config = dict(
    d_model=256,
    head_dim=64,
    norm_eps=1e-05,
    positions='rope',
    bias='none',
    init='uniform',
    init_std_o=0.00607,
    batch_tokens=[65536, 131072],
    doc_mask=True,
    dataset='wikipedia_en',
)
MLP neurons of a small language model. Each row is named by its layer, matrix (down: output weights) and neuron, and shows model dimensions 128-255. Each number is 500 + 50 x the weight over its row's rms, rounded and kept within 0 to 999. Numbers have three digits each. A neuron's up and down rows have the sign that makes its largest values positive.
A block is one neuron, or neurons of one layer that tend to fire together. Before each block is what it responds to, as a language model described it from the Wikipedia text at the highest values.

Description: Ordinal and ranking tokens. Ordinal suffixes and rank words in sports, chart and results text, such as seventh, 4th, fourth-best, top goalscorer; also table headers like Year, Score and "==" section markers.
L4.down7:505491447457510520551487535549433477547431489461533509531473477479494541522525409457500456508580450495545507550592567413527558555498452606592494430498386600551522418447487510618476390552499472466590576412468440469497458474527534507516599397495496592535503442489458547484510414480411479524492560480471479483432442524486483522567485547538403538440466476491382512504562469533518458501494
L4.down120:538428587591516534417526444567497444435522515562562422441362512504490453492480535495463499585516546442535454504476452441519575494539506499568445453468521488477556459507461560647558444482534403592457458483495506491558493418550495440522563470490517378454595472475531567516446505540568401480495461565499528473494469537436536437481424502492623587540540455508569514400518444516484547537564
L4.down228:605535500505558562538507424457471529491413554430498499506515482564458491577376512468493548476394469462534538508530579501501474557503491408519417514526494550486498457507511488496503526449503495510499602509468470450497447439549553525538433568590559547537575504372498495593465471533493599533522491405478467506564535557531381427460454537490533556589451474481496447575502462471586458548480
L4.down252:471528527564613434470509577570484507497462562493483550369486503498506463482535523635464452603500475419543488506557568547462540457505411485551500487522541544544465430488494451458586471429508558499527501472516557466526438437486477516500468423468438472531446443524479434523520394461515499583515538587548427536452436433478528555507633518491461508450500530439505537459565519562516483471434
L4.down262:425548615450480464552492553523511563527440523426466433480501533530596573560495542524489470507514531517464478371440495484550486561486601477584484627417552392527463503508538481502498368535521504446489511458566430519450522499434463509462534454523543482458498456607552519501595474552512452463478500496521568540506553458497463468481479512547501563553609534498523516403528515456520463516457
L4.down358:488551404501546508477452445399422385484523544493576490517558526508520524431490508459560540518506558504545567549502398557450493493462436486536607516498439454603423527446568429540436456484571491533457529565570559548508417415572474510551536494450558427407408477503468465500503525540495400481531475629534512500525481513595499461520441574547551486443555448537530566497558443506484499517513
L4.down686:477447539554549428449537429511491611446529515459522511488526500512434442462462475487536417566533533504577485429429503465527467486504524510497544497421509543525507528580537428482475438550483520480460444512533473533447377438545557540535598516496480491522482458515621530433472522404487529501410458403468493517405468455488513521459488552509550517449480515368463568482425424437484457422500
L4.down695:500471448483452485494480456533528444469464401504449511587545448523535528491471484452394562450532470469549478475522577417575528479453537472543504431471494447474531588553515511484467516571602491425527567594479386546546527531489445485539525467568494456592499409460522500548538441548496474598510536465528530507518399475474562479475480464439528473567526482514492531490477500518535506507508

Description: Ordinal and ranking suffixes. Ordinal suffixes after numbers (th, st, nd, rd) and superlative -est in sports results, placings and rankings, e.g. 18th, 1st, lowest; weaker on word-internal pieces.
L5.down201:544443535523539497446483508506494534532561491436548400487454565534454510530476497410456423466413457504520486528571483511392566425498487487618299530578509493487600524568558523498426504542441507542470511528408433455473557420480491509511509499568411553463564472490518487530529561510444468381485530540553485493408444456503477453496439519526510577460489492525507520546579534482471464554499
L5.down275:540439485476467529542466462476546523506467456419634494462611431456485533478542569542458441505495543518509423506586432529516424585418422501550561455499529475482554544496560497442395505496615524493482520526527557528380446565548521534533503548423596559570430483583500478532571362512509472411549465512481562601529542482482567462501527391452420585593491517457568628490475472448516477522586
L5.down291:521452398496431514463474573426433549483557528504432610416585563501516508563505457534459422535502577526516512477467455509475562375485461356527530595533510475493524545510490534509478508534448498561526463505601479424542587572519453516518591572439521548554524510509463536482487488522449543442387522447536492425603452493534469475504480463527526541484506553503537478492488510497566484532471
L5.down338:460448448542391438497451534502513475565494555432495557540470441468513570564537542567549505479556418456422500451531390496570553448527512547578484461385499508532441556564421541487497477635494479491476561515540542458534534491531415554559475548508475469455475540458594457534538590561534468565529501510494460547590499480436454507503516522487447518441475464535523490443481539488502441397403
L5.down369:484506582502517463493518409398494460458487486515513488550514505431572544506472530529421438445511538422586506517542484406570587567514466476495447462421406357531510462502480511489555394488602479448437524533518474437501572504513479536568525525585459366479593511513444514517438541526457465552535510489548458501484516543549560493571506442440402588438475465514533567388543473486496435507558
L5.down395:457461540553588471453546617462538480453421470505501587484521485445416480455545459443593494512480402443508471547589536460491432433465391502558469439450528545542447544480474419474597403447471348602455503466547495449407539501460541605568465447458497534530525489631467542474475493540431528517477490416484589506576457498508411542497557445492457553459491466512492469532600499463443416518506
L5.down557:539508521530504524426489455544460450535519465514521511549576574462545469489554503494483521600491482513634458392468502372478476514451497516552553546511559510448546471497509599434530526493515444565569491559526583468430432478469422371541499422490585540475629514551528584421447530439518482401519405464564494491621492471485486445479512469505611546501493517550568481497587503555483518508475
L5.down642:523507548543465476499549466483430538467424479457428557493485501443448436515497423498485502470528456432471464422523560575427505485500509529551519473522553455485443511517328483530531511325427422514468453554505563557481522466555568553469480482504469540445492504501499530488477560465555468495387412553569533584530429533578470525481525558554483496466495525471438535504585518514477449588576

Description: Second piece after initial E/S. Second word piece following a single initial capital letter (mostly E or S) at a word start, often after headings, e.g. E-ach, E-s-us, S-ong.
L4.down39:549503478423587471596440509518471435457492502528500551505554518557548547495444444492435597504513558404539503552521531440516589486439404573598540433587505415521473486495510488511460465505550510498515522569410524480601482526525580484514501404480477550543516606460510518539539497436469453417526477536517454457481504492480477494530462421566487480547542455500464568499566468480406499588470
L4.down216:601527586543520473552489533417483563428447499466527357579491586461544501496488565516551529438518493470489491539538456606487494537459522512446420551486451548539521479547479488510426528524531471545439518575424512467485542535476589408486439522473566516530485422461489489510501509477510504641514479527559444580464562533513564503467572546431518581446538552478456514527517493530436485539381
L4.down234:448480467535532570511648498444469464557527410494549602510466496425416434449457582474558524473565533519461513529465463445547541479579509495551464437384480497482491543541542495604501545520466526498562483466552503568497458552664483510427526555445455394469452456533471470529524499393603527506462471546457481488526493436549478547467443477462556519498589503462619585514483516544505497541527
L4.down415:664524531473530458463522461384437438486564487430486541503518434527447567482498596504528486524522443523503467465491371402518523475474499459502612496485534518558429488405459541482521510485491487579607482532490468583546579478545679424502467473466413464519438419482468426408519476527475514537459500525462452605566494533495542525491476522515517487461536532501493435393566490507525488478525
L4.down447:521586477469537524588552527548458536542586505457466557435545519505466505516524460365496514497436455494554539451517462449504437474510541553378510497580476547506596566490518442452586511595587474519475503399520406468529489541585511533493541537544498499455502542506498521519559431525535477537446536546516478449434468461514415591492404456496472545545472488465542507446538367508474497571562
L4.down487:536475470503431427545569460498496474465498546473457520508529563570505422628628400463443617479551494501576499499516530517487441569565506575402457559582544504460529503494523490465582500452502522544598442496543524585524499442489452497535611500400567455463492585492467467516521511450539526478557463575476562517452510548543532476470555447532506476571439547556525477441635465410529530588530
L4.down638:509441529473412466550534522451532477465586570412503382509536485462525492549458501511529522461530374469417566408494481587445579479552611508518521442509510516481433443472502478521505521486486484517352515546473580554459423523472539570425512537520523518525490558511534495530469452561576530582510517538595488390485436475588514552513542471507509495421520532541459631505439599386517492496485
L4.down657:487496591567508529510394373549520511415507478492492478473568616462414525491496380547424519465473425459492492534482520566520556588459462536604511575451447458519492445536550467549470535527448479473522450549488602459386466473519472441492508500484513519586541374528497540524515428458500556606516399431476548537546464516431478560535567488581441484470523489482481541488488536474443534488463

Description: Placement and ranking words. Ordinals and chart-position phrases in sports and music results, such as eighth, 2nd, peaked at, climbed to; also word-initial pieces in results tables (L-ong jump, Heat, cl-ay).
L8.down193:498539392488477438516530480478561435532488433556536433473511491393511435431474518503549495449418402511495553502566499461527447532514465544567491446608491508494489577511428602487438574526531558484494538503449392392532599548467499496507504421507562491514535456456465503588506567563482401475424498574513443522466501472461473479519505443551480507494504516548470444532475511560417495580475

Description: Second piece after S. Word-piece tokens (in, h, il, ound) immediately following a separated initial "S" or "s", as in Sin nombre, Sh-araa, Sounds, silhouette.
L5.down136:458500509396406476440452548455492462494493492511474507480434433473500465550555500559515478509538583552493488551409480492645572524499475401475547472492446420454502427498545449444364492443493446503476464447510485526443492419485530410534531471432529526402419555559508585531484579463497472535447561458537340502476493571540442451578580449559443563497512461527479422528517504533429387506466
L5.down144:516552506494464503461617558457450384613584546504534621478512469491468441422622446444487539479576479425514536542544512472533502554574466482483582509438455503563435505479585471490507490521461553481512519468469495515459510571502440489465484629485551505534496465471541566551468507511486571584541480576522568515511538565606472505500400453524513471479428518521575528486575453430460432566494
L5.down224:507543440437516495559460534476475489488588420524465560531550459536541522404540377474481443469500605581463440561510509520492539548536506492574432515495544547465474575508497470498538493488519567441464499532486476435459557447485523597431498519561482552552483456421551457544532529609512499496461465455449494448439543533526501492445480556427523551528484546514496516450558449545545576597453
L5.down340:572383546511580562479506547501446476621519503563556460488529469438529454504530502467617543493579487535492434403456487496474499500494468467466514575491525491488534444468566522580480469520498583507385492471636469485560455532526442510497544378529622477524509508470530449514467556498549448491495471521424542498478519553571541530466480450530467456454452546559544512557585572457526559506582
L5.down359:506593535449547456532481516412404474500427550501538368487639492446497490505594358445531505569487489498486547476564568573508467513546467573517426503448557458487533460582626454536575506452509472524513556543389449521404508469459553561465487616461478520552589435587495532453480493522534485456572487530536480428501399577543490487540502532506497559498505435428512543512550434560543534485486
L5.down529:510484408550455458460485531538353486464481500397525527449425523459477588482460500539463568532533536520463564478497483548493591431476533542512472483514404511549542559608452557572421492543471620532541513485468515452498496529480446529505427472617472490580520495479520522533586545536429539494489426482526515468513450613431467469453515465529426443489490446538558463560499475489592499502584
L5.down532:422524591488466496487489427443478450494530506495492581631510460488475458516465487554481495526463520516390522461507440460378507471508510511518533447612450617527491486539435535588528465575623517483503529533421528455481521467477653512492509497537616521486574541467387468512496557589464516444462484492473496446543512535453540590550538511559459589517469567514589521465536397511549532543488
L5.down566:564511508491466520548568504516466543499506446459488448404557468441476554545458460521502457461487513496486500474519406479517451534455499459493394490529498429470446460451459513519551571519452442455411556489503550555466492555545522536600504466518520481507413507432468508527575443559476496514428441432497459602623508531492506365479493494473516509536409502459478550419471450616431445572437